config.yaml
head_dim: 64
bias: "none"
train_tokens: 148800000
MLP neurons of a small language model. Each row is named by its layer, matrix (up: input weights; down: output weights) and neuron, and shows model dimensions 48-111. Each number is 50 + 12 x the weight over its row's rms, rounded and kept within 0 to 99.
After each neuron's rows, "fires after" lists the tokens most often just before its 100 highest values on Wikipedia text that the model never trained on.

L4.up191:49 46 52 55 47 53 53 48 41 52 60 42 56 32 57 35 70 38 41 29 58 50 64 48 73 66 52 62 42 68 54 38 55 45 33 53 49 61 68 43 54 41 51 46 43 53 60 38 26 60 40 61 54 45 71 54 52 47 38 48 52 43 43 58
L4.down191:63 51 44 60 43 39 44 62 39 57 37 60 40 55 65 46 40 35 30 35 57 57 53 58 31 59 54 52 54 42 44 36 52 71 31 27 81 46 49 73 66 50 70 51 50 38 69 53 65 71 59 64 53 36 55 63 40 46 38 61 41 44 39 47
fires after: " H", " h", " comp", " C"

L4.up705:33 72 26 38 68 75 41 61 46 50 66 44 52 49 59 72 55 52 46 53 51 50 52 37 59 50 40 50 43 40 33 43 58 38 44 39 54 69 69 57 35 69 45 51 55 53 55 28 55 50 53 39 50 16 71 48 47 39 51 55 60 45 22 47
L4.down705:43 71 38 61 58 48 18 56 48 33 40 52 42 82 62 60 34 50 56 32 60 60 57 42 60 51 61 53 50 42 65 40 47 66 31 56 38 61 47 44 52 43 61 42 53 50 47 58 38 45 64 44 46 78 58 66 45 50 58 48 56 45 44 32
fires after: " he", " was", " an", " one", " a"

L6.up695:53 51 21 33 59 55 52 56 50 57 75 66 46 52 58 54 63 51 42 48 59 42 59 65 64 67 67 48 49 45 67 64 65 35 36 58 39 69 48 64 78 31 55 49 45 65 41 73 49 48 58 43 61 58 48 62 37 38 65 49 68 55 54 32
L6.down695:50 49 67 63 78 79 44 33 52 60 49 49 58 60 59 50 35 51 60 41 59 37 37 46 21 46 44 82 43 53 58 58 60 46 66 35 60 37 69 73 29 55 29 51 70 37 57 53 25 37 45 64 38 27 39 28 41 37 46 66 50 74 55 40
fires after: " /", " is", "0", " in", " D"

L4.up490:65 53 59 46 39 94 35 44 35 54 65 65 51 48 71 56 58 48 77 56 26 38 53 57 63 58 47 58 55 52 87 55 56 46 36 61 52 54 62 64 26 59 37 66 56 33 61 58 46 69 43 41 68 43 62 58 54 54 55 55 48 38 38 62
L4.down490:38 63 27 46 60 46 33 49 53 43 45 23 33 47 65 48 57 56 41 51 50 46 35 43 44 31 46 57 50 41 36 61 39 48 53 43 43 38 53 46 51 46 40 52 49 74 41 34 52 44 87 63 53 62 48 58 32 25 44 71 77 63 51 43
fires after: " such", " known", " c", " U", "″"

L4.up164:57 68 56 54 33 49 51 52 55 50 45 26 55 62 39 36 59 62 46 60 29 51 48 49 49 58 57 46 46 57 58 37 53 52 44 53 57 45 69 40 40 52 47 40 48 52 52 45 38 29 48 43 49 43 63 42 57 74 41 55 51 71 29 53
L4.down164:35 42 37 55 48 62 58 61 74 57 53 67 41 48 83 29 31 68 43 55 16 60 42 60 47 48 60 28 26 51 52 74 35 54 52 50 51 41 61 50 65 50 42 37 67 33 59 59 63 65 36 59 45 73 53 46 59 62 47 52 44 59 19 24
fires after: " F", "f", " f", "F", " B", " v"

L4.up684:41 49 61 69 41 78 52 61 38 45 39 53 45 22 58 43 59 60 58 60 49 66 53 29 51 52 59 46 45 66 41 45 59 56 42 55 45 41 56 69 51 56 57 50 58 38 37 53 50 51 44 68 60 54 56 50 64 52 48 39 49 37 40 41
L4.down684:56 84 61 42 44 54 25 54 51 73 53 51 51 55 59 58 44 68 38 57 41 70 53 52 49 56 71 34 59 68 64 28 33 56 47 59 39 26 81 42 37 54 47 52 55 60 55 42 55 48 70 52 43 47 34 47 14 51 56 45 54 35 41 51
fires after: " In", " in", " L", "In", " On", " l"

L2.up60:59 42 51 51 42 46 46 62 47 61 25 39 67 35 51 63 56 57 62 44 28 44 57 46 60 40 63 59 30 48 53 52 54 49 42 52 62 61 85 43 38 37 64 58 58 62 48 57 41 45 56 65 50 64 46 39 39 38 52 69 48 44 62 68
L2.down60:59 39 59 63 47 63 48 44 47 49 59 54 42 48 38 58 50 59 32 41 46 55 75 74 60 62 61 48 53 26 28 71 82 41 46 49 56 27 45 25 45 46 50 53 46 58 63 79 77 34 59 45 54 52 40 47 32 31 34 62 30 37 55 47
fires after: "ug", "\n\n", " (", "-", " \"", "\n"

L6.up246:38 45 27 56 46 58 49 64 43 44 47 18 59 38 66 33 61 28 41 49 58 45 49 51 54 53 43 53 39 49 61 40 52 50 48 44 34 62 61 66 51 43 50 27 60 60 45 51 46 66 31 54 35 53 43 37 46 61 56 71 37 64 46 49
L6.down246:56 47 74 78 52 42 53 70 66 39 63 61 41 50 36 47 59 55 59 33 38 52 32 38 34 50 53 49 59 32 73 48 51 67 14 40 54 63 73 62 42 48 41 43 43 53 38 42 46 41 47 64 55 53 53 51 47 33 52 52 32 54 30 59
fires after: " H", " wh", " Th", " h"

L2.up217:45 41 44 54 53 64 52 72 25 29 53 51 66 35 53 56 60 39 32 45 54 45 33 40 41 52 44 63 43 52 63 59 84 50 59 54 59 49 63 54 71 41 37 46 56 28 62 41 49 51 40 51 35 45 46 53 69 28 65 43 52 52 39 75
L2.down217:69 66 43 80 41 49 40 41 84 35 37 70 36 62 56 46 44 30 40 52 63 51 51 65 44 58 57 63 59 46 49 59 37 43 57 58 70 58 38 33 35 68 39 47 33 57 49 52 63 41 59 47 43 41 65 46 37 41 30 58 58 51 54 37
fires after: "\n\n", "\n"

L4.up287:59 64 32 37 53 54 49 56 54 60 74 41 51 65 59 48 78 39 53 43 62 66 64 46 35 50 48 67 32 69 63 57 59 42 48 43 59 52 66 49 32 60 45 64 37 80 36 50 34 52 55 67 60 41 61 42 79 34 62 58 54 59 22 39
L4.down287:31 57 51 43 42 55 57 48 50 35 50 44 41 38 61 37 58 40 64 58 60 64 31 57 66 40 59 35 49 55 42 49 55 54 72 37 55 26 52 63 54 52 51 49 66 33 39 61 56 33 41 59 50 34 39 55 47 65 43 60 40 62 58 36
fires after: " B", " V", " C", " F", " M"

L6.up570:41 49 35 61 62 51 59 59 54 53 55 49 39 48 46 47 38 46 57 76 55 68 35 39 50 40 82 39 41 48 58 45 53 35 57 60 36 58 60 53 44 53 36 53 52 33 67 50 42 40 41 60 58 65 67 56 51 54 44 26 65 67 66 35
L6.down570:48 25 60 65 53 65 52 60 57 53 72 56 52 53 71 45 54 40 37 52 61 36 52 32 57 53 50 59 54 43 54 47 38 53 43 60 51 74 54 53 44 24 28 55 72 52 50 66 45 26 35 46 47 57 61 62 65 52 64 66 53 54 43 44
fires after: " l", " L", "l", "re", "r", " "

L6.up290:64 64 64 52 68 59 54 68 52 42 57 43 62 54 48 51 59 58 37 43 42 74 63 62 23 39 37 60 41 57 60 39 62 54 46 41 59 59 52 56 56 47 50 62 47 47 41 28 51 34 33 71 26 60 46 37 69 40 59 50 52 40 48 60
L6.down290:54 45 36 61 52 41 29 24 45 53 45 53 27 51 33 59 42 41 54 62 54 45 63 39 64 49 53 25 57 23 60 45 42 39 59 68 43 57 64 48 52 56 40 27 66 26 50 49 53 29 52 42 42 67 53 57 47 38 36 55 24 47 43 58
fires after: " M", " (", " ", " in", "M", " L"

L2.up359:54 38 45 42 53 54 52 79 63 38 60 49 39 45 47 49 57 56 66 60 47 46 53 38 67 53 69 54 32 48 83 61 63 28 50 59 45 58 56 49 56 33 63 40 76 44 55 54 49 49 59 49 46 55 47 56 35 42 46 47 81 59 39 66
L2.down359:43 49 58 54 48 46 59 44 32 56 50 60 34 36 49 48 32 55 23 42 40 36 33 42 51 29 49 33 53 34 50 56 31 41 64 66 37 42 40 28 38 35 48 69 64 53 36 63 56 60 34 68 52 26 33 54 50 40 47 53 39 43 54 46
fires after: "\n", "\n\n", " ", " s", "S"

L4.up505:38 53 34 52 42 56 54 52 66 46 60 63 48 35 59 59 80 68 60 64 63 56 51 64 50 71 65 71 59 52 54 60 55 56 64 58 35 73 60 37 47 58 52 46 44 63 54 60 44 59 55 38 51 42 41 59 36 37 49 62 48 51 47 43
L4.down505:39 28 35 38 67 55 56 46 38 53 53 40 56 67 46 29 57 42 58 67 61 52 59 18 54 47 54 49 54 64 36 77 49 58 49 45 57 43 52 72 53 46 42 61 60 36 51 27 46 78 52 40 57 57 48 57 48 69 58 48 51 51 43 45
fires after: " Cal", " E", "E", " and", " Ad", " Cl"

L4.up408:59 78 67 51 52 46 51 59 33 50 56 50 58 57 57 75 52 52 56 47 67 67 35 54 38 63 52 56 43 45 56 54 52 50 54 39 58 71 61 42 34 18 68 59 53 49 46 36 54 35 56 44 72 66 82 53 45 56 52 47 46 61 64 49
L4.down408:45 42 44 59 56 55 53 59 38 51 44 60 40 54 43 46 48 42 47 80 54 81 65 35 55 61 45 58 38 62 58 35 42 75 48 68 62 43 63 52 44 60 47 56 59 64 68 51 57 48 47 71 37 45 44 46 56 52 59 46 52 30 53 55
fires after: "es", "ak", "ub", "ai"

L4.up554:73 41 49 23 59 55 47 49 56 57 35 62 61 52 54 52 47 49 62 66 36 36 66 44 55 63 61 27 30 63 49 53 60 62 47 57 56 50 55 53 35 47 55 68 56 51 62 57 42 53 42 46 46 26 64 57 45 43 56 56 68 64 34 67
L4.down554:30 42 49 67 30 45 81 51 43 47 41 50 43 46 56 51 69 44 73 44 54 62 41 41 44 59 58 74 79 22 55 46 24 34 56 27 39 62 51 57 44 45 56 29 43 49 35 27 43 51 69 50 63 46 57 57 58 38 48 46 37 69 59 48
fires after: " such", "D", "it", " c", "stit", " known"

L4.up551:65 51 35 31 52 48 53 41 46 47 52 47 47 46 48 42 62 55 52 50 32 47 31 53 41 55 68 62 56 72 72 32 59 57 44 38 56 55 59 73 46 55 56 43 34 51 45 37 25 69 50 49 44 56 61 42 64 57 48 50 49 39 33 29
L4.down551:49 58 40 56 43 50 56 52 65 48 56 54 41 35 53 55 61 60 56 54 37 50 43 57 50 35 44 64 36 45 52 37 71 46 57 65 24 64 49 65 32 34 50 56 54 53 58 32 65 24 54 57 47 41 48 46 40 46 51 41 50 71 61 41
fires after: " W", " in", " F", "\n", " L"

L4.up80:32 64 35 33 72 78 41 66 41 56 48 42 56 55 46 54 63 68 47 46 52 71 67 40 47 45 57 68 44 51 59 37 62 43 53 44 44 68 50 52 55 60 64 49 68 67 68 46 58 46 35 60 59 46 53 36 64 34 63 59 49 59 41 51
L4.down80:69 53 47 42 55 29 64 44 38 37 63 58 62 57 45 54 46 29 42 35 39 59 54 76 63 58 56 49 54 45 59 42 42 60 47 47 40 52 51 48 53 59 55 48 43 52 44 61 32 71 51 32 56 69 64 50 64 61 39 54 47 46 66 60
fires after: " A", " the", " An", " an", " The", " was"

L4.up52:43 39 52 58 67 67 68 45 44 44 64 55 35 36 51 37 60 57 46 44 49 37 59 54 30 72 64 47 43 89 59 49 81 41 59 39 49 46 77 65 47 66 55 57 72 48 45 53 50 36 39 60 54 60 65 41 51 43 64 41 59 29 42 55
L4.down52:55 81 58 51 45 22 27 68 50 55 55 60 66 83 64 39 44 52 45 69 53 47 63 42 45 52 40 60 54 47 46 53 43 56 38 61 51 60 65 48 70 37 59 73 47 50 51 53 55 52 66 35 58 51 24 42 43 49 62 42 59 34 48 68
fires after: " L", " V", " Re", " in", " U", " H"

L2.up303:51 35 33 50 45 51 45 43 37 53 51 45 63 32 42 39 64 60 58 57 44 42 41 46 62 68 48 52 27 50 45 40 59 46 42 50 35 58 73 36 58 43 49 36 68 58 45 47 54 64 34 34 65 45 32 46 47 23 55 50 66 58 57 50
L2.down303:53 53 65 72 36 43 63 58 34 34 51 55 53 51 72 48 41 64 61 32 51 48 52 65 41 42 42 50 28 52 61 77 41 36 59 44 72 56 51 52 34 44 53 56 50 40 65 48 69 59 69 65 50 74 43 52 43 39 48 57 51 40 52 45
fires after: " ", " \"", " ("

L2.up289:41 50 47 38 81 49 55 79 56 50 38 42 45 46 45 56 70 64 67 58 59 43 53 52 59 50 37 67 36 55 64 62 41 30 47 57 37 64 52 44 66 53 77 54 53 56 49 46 59 51 39 36 52 44 53 50 49 64 46 49 59 36 51 57
L2.down289:56 57 45 52 55 62 43 40 52 36 45 66 64 44 60 42 49 49 55 22 38 41 54 69 50 43 55 52 57 60 41 53 59 57 55 53 50 64 16 64 58 47 38 48 35 50 42 49 45 56 47 69 53 74 67 36 55 52 54 59 29 40 47 37
fires after: "\n\n", "\n", "ist"

L2.up305:49 65 28 48 58 53 60 56 27 43 64 49 75 55 53 57 73 42 67 41 22 59 57 37 43 62 37 58 50 72 54 67 41 43 49 56 63 58 59 44 29 44 73 63 76 44 66 49 46 41 34 56 46 50 55 41 44 40 33 45 62 53 36 57
L2.down305:43 56 47 50 49 26 62 68 39 69 52 47 48 50 40 62 50 63 29 61 46 50 52 25 68 50 41 56 41 47 43 62 56 56 42 48 43 42 54 28 29 42 55 82 38 51 42 71 63 55 44 69 60 36 33 38 48 47 51 35 53 51 41 58
fires after: ".", "\n\n", "\n", " (", "==", "0"

L4.up578:51 39 38 36 52 74 37 35 31 40 61 46 70 33 49 48 68 42 59 39 56 61 59 40 53 46 47 76 60 48 47 42 45 42 43 45 34 58 65 52 63 52 33 66 41 48 75 49 40 39 44 65 53 51 58 37 39 39 48 71 44 47 59 55
L4.down578:53 82 53 55 52 51 66 43 79 58 69 59 44 68 43 53 34 57 41 43 29 51 53 73 58 49 55 57 62 46 59 70 41 51 42 43 31 40 46 41 64 71 54 26 65 38 63 65 64 57 43 27 53 64 40 51 61 51 48 50 47 32 37 40
fires after: " a", " =", " A", " f", " em", " the"

L4.up405:57 29 30 44 46 57 60 63 53 51 39 52 57 34 88 57 46 37 63 49 33 62 34 54 46 45 82 48 34 48 63 38 56 66 53 65 23 47 46 50 49 34 38 23 40 39 52 48 49 47 51 62 40 55 56 38 45 54 58 51 52 59 77 40
L4.down405:45 37 34 54 49 44 49 57 31 61 48 61 53 54 53 75 48 52 60 46 44 35 51 44 38 28 46 47 70 45 55 38 73 51 40 38 83 38 56 55 44 53 49 81 52 43 44 68 59 38 51 45 78 39 47 60 52 42 55 55 48 40 35 19
fires after: "l", "el", "z", "k", "r", "."

L2.up723:47 41 50 52 34 46 43 58 26 53 55 39 63 29 60 60 79 48 62 54 39 41 52 31 41 55 47 46 40 61 58 63 47 49 37 60 50 47 60 40 72 17 56 43 50 39 49 38 44 44 36 35 56 52 43 53 40 34 25 50 74 62 59 74
L2.down723:30 54 51 50 65 17 61 80 38 59 61 53 56 51 59 45 60 54 37 46 49 27 58 54 35 57 58 55 65 48 61 73 41 53 37 37 55 55 49 43 58 43 67 46 43 70 49 48 55 38 30 46 50 53 65 42 59 46 62 57 46 43 40 62
fires after: "-", "\n\n", " (", "\n", "=="

L4.up736:39 53 42 28 74 55 53 59 39 53 54 67 54 65 44 53 38 48 34 68 54 58 30 34 35 56 65 68 39 55 58 45 52 50 70 58 52 64 84 59 77 79 69 38 43 51 62 54 42 37 41 57 59 59 36 25 62 31 63 69 70 37 51 39
L4.down736:52 73 51 44 49 41 42 51 68 43 65 53 36 55 55 58 58 51 58 50 53 31 41 52 38 66 29 53 64 52 56 49 63 36 45 65 40 46 37 48 69 50 63 51 60 46 56 57 68 65 20 21 55 40 42 30 53 53 28 60 43 53 35 66
fires after: " to", " had", " a", " was", " on", " has"

L6.up586:60 58 30 45 53 46 39 49 42 52 64 51 60 44 37 41 63 57 36 69 33 44 60 46 51 38 51 37 43 52 78 60 48 37 53 41 39 47 64 55 79 65 71 56 60 67 72 47 49 30 54 47 75 61 47 43 73 33 51 77 52 65 48 42
L6.down586:43 44 37 62 44 49 36 58 50 66 73 47 53 70 40 55 35 55 53 43 32 41 54 33 50 31 48 22 55 34 72 58 44 66 22 59 65 36 26 46 34 50 33 41 63 47 53 37 59 40 47 47 35 47 61 42 55 42 19 49 51 34 57 53
fires after: " a", " the", " was", "ly", " is"

L2.up115:53 60 52 54 55 65 61 52 37 61 57 42 48 43 50 55 76 69 43 54 57 66 40 55 36 57 43 70 43 55 74 40 70 52 30 49 46 53 57 48 68 39 65 43 52 51 45 43 54 47 49 43 58 55 70 48 47 36 68 57 44 54 53 52
L2.down115:60 71 55 55 65 82 36 38 68 34 50 47 51 66 30 36 39 33 56 38 63 53 36 51 39 61 57 45 53 54 65 57 52 40 49 50 57 89 38 56 47 47 61 55 41 42 48 50 40 54 61 62 52 54 52 50 41 56 61 56 35 55 37 47
fires after: " |", ")", "\n", " co", "orn", "\n\n"

L4.up40:44 66 34 64 48 62 47 43 51 46 44 37 36 50 63 44 62 47 53 58 35 50 51 33 57 45 76 46 39 80 64 44 65 36 55 44 25 45 54 78 50 51 60 41 66 49 24 41 41 56 59 48 43 54 51 37 59 43 61 39 66 45 50 49
L4.down40:45 51 47 46 41 63 43 47 48 64 73 58 30 62 37 46 66 36 51 54 67 49 56 52 40 41 57 70 55 44 45 23 45 46 44 48 53 47 56 48 41 32 26 54 48 60 34 51 59 36 70 56 67 36 50 68 45 34 63 55 38 75 59 61
fires after: " L", " V", " De", " l", " in", " there"

L2.up534:52 50 36 44 59 39 52 45 50 43 38 49 50 47 61 39 96 60 64 63 56 75 38 51 64 68 66 47 40 59 79 37 64 33 41 50 27 54 60 53 37 39 50 52 52 40 42 24 40 69 38 49 46 53 68 32 49 48 55 55 56 52 66 50
L2.down534:62 56 32 39 32 49 67 56 35 30 50 32 49 56 40 31 38 31 59 42 80 60 66 63 43 52 64 60 44 56 52 43 53 49 52 52 49 52 47 44 58 36 71 77 46 44 47 62 54 85 49 64 40 41 37 56 53 54 68 64 44 54 42 54
fires after: "s", "eb", "e", "E", "por", " E"

L6.up342:55 52 38 33 55 75 49 53 49 30 34 54 73 62 56 45 61 73 50 54 57 50 36 40 37 55 72 54 42 54 65 52 56 36 34 37 53 47 63 34 39 46 53 74 47 51 41 63 47 42 50 53 61 54 46 45 78 28 53 57 58 62 63 44
L6.down342:44 49 60 66 32 65 39 44 65 58 54 65 41 53 62 56 50 65 52 36 43 50 74 58 43 60 42 56 47 48 46 72 36 50 65 48 50 58 52 58 55 47 41 51 62 41 59 52 27 50 29 38 40 28 50 56 61 38 43 40 32 38 52 49
fires after: " was", " is", " were", ",", "ly", " be"

L6.up32:55 49 46 57 42 51 74 34 16 54 43 19 40 31 52 29 41 72 57 42 40 60 43 53 48 58 39 44 39 49 46 63 47 42 37 56 42 53 59 54 26 27 36 42 59 24 55 37 25 53 39 61 47 48 53 44 50 35 40 47 73 40 46 42
L6.down32:71 62 72 29 42 51 61 45 49 17 58 53 65 37 40 62 53 42 53 54 48 32 53 47 62 33 60 54 65 49 54 63 66 55 36 36 59 66 66 55 85 42 58 58 45 68 45 46 59 39 33 63 40 63 48 47 49 78 48 49 40 45 61 39
fires after: " S", " s", " ex", " n", "S"

L2.up218:60 34 31 52 53 55 47 52 52 57 43 53 52 52 33 50 54 56 31 36 25 51 64 48 45 46 46 52 14 53 61 63 49 55 32 57 56 44 66 51 47 54 55 63 71 45 51 55 50 27 50 47 70 60 49 49 41 29 48 46 60 52 29 68
L2.down218:44 49 54 57 55 51 55 37 42 41 35 66 60 38 26 67 50 54 41 48 69 37 57 61 34 55 38 29 51 52 38 62 59 35 28 43 33 52 48 32 40 48 54 63 49 48 43 53 76 60 64 44 51 47 32 57 25 42 39 58 47 41 40 56
fires after: "\n\n", " (", "\n", " \"", " ", "==="

L6.up636:31 46 23 63 43 72 46 69 35 45 42 47 78 41 57 46 60 64 62 59 58 43 40 54 40 50 47 40 25 62 45 57 55 47 60 64 40 65 73 54 53 55 50 74 76 43 40 35 51 57 57 55 46 54 41 40 82 25 49 41 57 64 27 65
L6.down636:55 35 49 39 45 39 39 53 55 33 64 47 55 62 56 86 59 52 43 66 44 49 31 47 60 54 58 66 48 44 44 36 39 58 27 59 57 31 43 63 46 64 64 70 63 25 44 50 40 40 99 65 44 51 50 45 53 63 59 36 50 52 51 61
fires after: ",", " wh", " of", "),"

L2.up11:53 51 32 33 49 59 47 72 47 30 42 51 39 46 51 54 48 54 45 41 61 59 39 16 68 83 48 55 39 52 64 50 63 46 41 49 41 60 76 46 63 55 52 47 68 72 39 45 52 65 52 45 59 46 48 54 63 25 51 40 62 58 54 55
L2.down11:48 67 64 68 60 45 56 53 63 42 63 37 51 57 53 43 63 67 58 45 67 44 33 65 21 32 37 29 52 60 42 69 44 45 23 62 28 40 58 65 43 45 60 32 38 65 75 49 50 55 37 29 56 47 45 63 51 80 43 47 39 57 40 51
fires after: " (", "-", " \"", " ", "w"

L4.up87:30 29 32 57 73 49 64 74 41 37 61 47 46 55 68 47 54 62 26 45 44 32 37 46 45 50 46 44 28 59 62 68 53 37 31 55 44 59 70 39 50 35 62 58 69 59 54 38 57 37 55 46 49 65 55 68 52 39 33 41 76 39 43 22
L4.down87:51 34 65 40 33 37 48 37 54 67 34 66 39 59 39 63 47 56 52 56 51 47 58 78 54 47 42 41 59 66 36 63 39 64 54 46 49 27 65 69 50 64 33 53 55 61 56 38 29 38 40 44 44 35 78 28 49 55 49 46 26 56 63 56
fires after: ",", " is", " was"

L2.up87:64 38 44 37 58 52 41 72 31 38 51 59 35 49 27 56 67 66 49 47 68 61 48 44 48 47 68 69 44 60 61 39 51 47 40 47 36 70 61 49 56 61 57 32 42 59 55 48 60 36 38 50 49 75 48 51 45 56 53 40 70 46 47 71
L2.down87:76 48 30 65 60 49 57 40 71 28 64 60 56 71 54 34 46 42 52 40 50 44 74 63 37 60 45 54 65 66 59 44 58 19 52 38 35 54 56 51 30 41 63 47 45 47 38 41 42 54 42 47 41 63 54 50 62 51 65 54 27 32 52 25
fires after: "\n", " as", " is", "er", ")"

L6.up232:48 49 25 49 31 59 65 64 43 50 36 35 46 46 68 37 56 63 73 47 40 33 42 47 32 45 54 45 38 45 41 54 49 61 30 55 32 74 61 47 56 45 47 62 55 45 56 36 39 67 57 43 53 40 43 56 57 44 51 44 64 60 52 73
L6.down232:38 46 34 39 56 60 58 68 36 45 60 56 45 49 71 48 84 55 54 31 50 76 48 58 33 49 40 60 50 53 40 37 44 61 47 60 29 29 65 64 70 43 46 76 40 34 55 35 65 56 57 63 51 66 48 65 20 75 54 61 61 57 44 54
fires after: ",", " wh", " ", " H", " \"", " h"

L6.up158:48 56 30 29 61 62 41 57 57 41 44 39 50 34 60 69 55 39 54 38 66 43 30 33 60 43 39 53 53 60 58 66 86 45 48 43 28 63 51 51 46 33 39 46 48 48 46 63 38 25 28 57 58 34 55 57 58 51 43 68 56 65 40 40
L6.down158:53 52 40 52 36 72 73 54 51 42 46 75 44 52 49 58 74 31 59 47 56 47 61 57 59 53 63 49 37 61 38 68 48 62 53 38 70 51 47 54 65 48 61 53 62 54 64 47 70 41 73 45 59 61 67 63 71 39 39 52 62 35 60 51
fires after: " E", "C", " C", " ad", " en"

L4.up561:63 48 45 41 54 46 45 59 55 44 36 58 47 49 64 66 74 39 42 42 52 46 36 34 73 62 68 63 57 33 64 26 55 63 38 54 49 34 63 39 73 39 49 56 51 68 59 31 23 58 35 49 41 58 45 20 49 58 42 59 79 63 50 50
L4.down561:44 67 43 57 43 68 37 70 49 41 38 46 70 44 46 36 29 59 36 34 41 39 61 59 44 47 50 55 57 43 47 67 38 51 48 43 72 59 56 40 55 45 47 67 49 62 53 82 51 46 34 47 39 48 54 63 56 52 43 61 37 50 61 92
fires after: " S", "S", " s", "s"

L2.up497:43 54 51 45 65 40 50 58 46 52 57 51 39 30 66 46 63 36 89 45 45 52 43 23 42 40 54 48 35 60 67 66 55 45 35 52 45 44 70 48 67 37 61 64 57 62 63 44 27 53 33 69 47 42 70 41 45 50 35 47 79 55 55 66
L2.down497:51 43 55 68 55 41 46 79 49 67 73 47 42 55 57 44 49 47 32 59 48 33 59 45 77 49 56 56 58 36 65 49 52 50 19 42 56 44 54 35 28 34 50 60 44 49 54 51 64 46 37 57 40 51 47 44 48 49 53 55 53 27 59 70
fires after: "\n\n", "==", "\n", " ", " F", "-"

L4.up236:40 57 53 56 60 61 63 49 57 35 68 60 29 43 64 47 66 56 28 51 38 57 59 43 31 53 61 53 56 67 77 44 38 40 43 58 54 49 70 48 57 44 64 72 66 42 63 31 30 57 55 52 55 53 44 41 52 32 40 49 57 52 47 42
L4.down236:46 55 43 35 41 57 42 55 61 57 64 41 70 36 41 75 40 54 42 53 39 46 73 60 47 48 41 30 52 75 34 60 42 54 35 31 71 57 36 37 57 60 42 38 76 63 51 33 42 54 21 61 40 61 58 49 43 53 54 64 48 48 45 55
fires after: " the", " was", " L", " a", ","

L6.up54:59 44 71 43 60 55 55 50 39 50 49 18 60 44 39 52 53 59 42 65 51 62 41 63 44 71 62 50 34 57 41 58 53 29 49 64 52 43 61 82 53 40 49 46 57 32 45 46 33 61 30 56 47 44 39 37 62 36 55 53 55 43 57 49
L6.down54:34 65 66 45 42 51 53 34 65 31 44 50 48 41 37 56 53 61 72 69 42 55 35 44 66 44 24 39 35 34 58 47 39 71 20 66 73 59 64 56 57 39 46 45 60 56 41 46 43 47 39 56 47 70 77 79 57 43 44 54 37 35 50 48
fires after: " S", " s", "e", " t", " re", " L"

L4.up68:33 38 21 45 55 40 68 65 44 37 50 55 52 51 54 24 62 78 35 52 65 68 43 39 50 57 60 45 48 56 62 32 58 42 35 39 56 57 48 50 45 39 70 73 55 61 66 31 45 57 52 46 52 50 55 51 34 45 37 62 68 38 43 61
L4.down68:52 31 65 52 37 42 65 62 61 54 53 46 64 43 37 53 42 43 51 55 39 30 57 49 73 46 17 53 37 59 35 56 54 60 56 45 56 49 55 55 60 42 39 65 50 42 26 64 32 65 54 57 62 37 47 36 47 50 37 70 59 42 51 44
fires after: "if", " loc", " was", " att", "end", " as"

L6.up663:64 50 61 67 71 60 29 62 54 24 51 36 54 54 50 37 47 46 65 40 58 64 28 45 53 52 51 55 44 62 76 25 62 63 65 46 47 44 60 57 55 58 47 54 57 23 55 20 22 59 30 27 32 56 69 53 59 43 52 38 68 56 47 48
L6.down663:65 62 57 50 72 41 67 38 61 43 51 72 65 48 42 63 50 51 53 47 44 34 45 53 73 42 41 40 56 52 66 59 57 41 60 79 62 53 37 49 38 55 22 29 42 57 34 53 64 34 56 39 44 76 66 51 54 51 41 42 44 33 44 56
fires after: " M", " m", " S", " ", "m"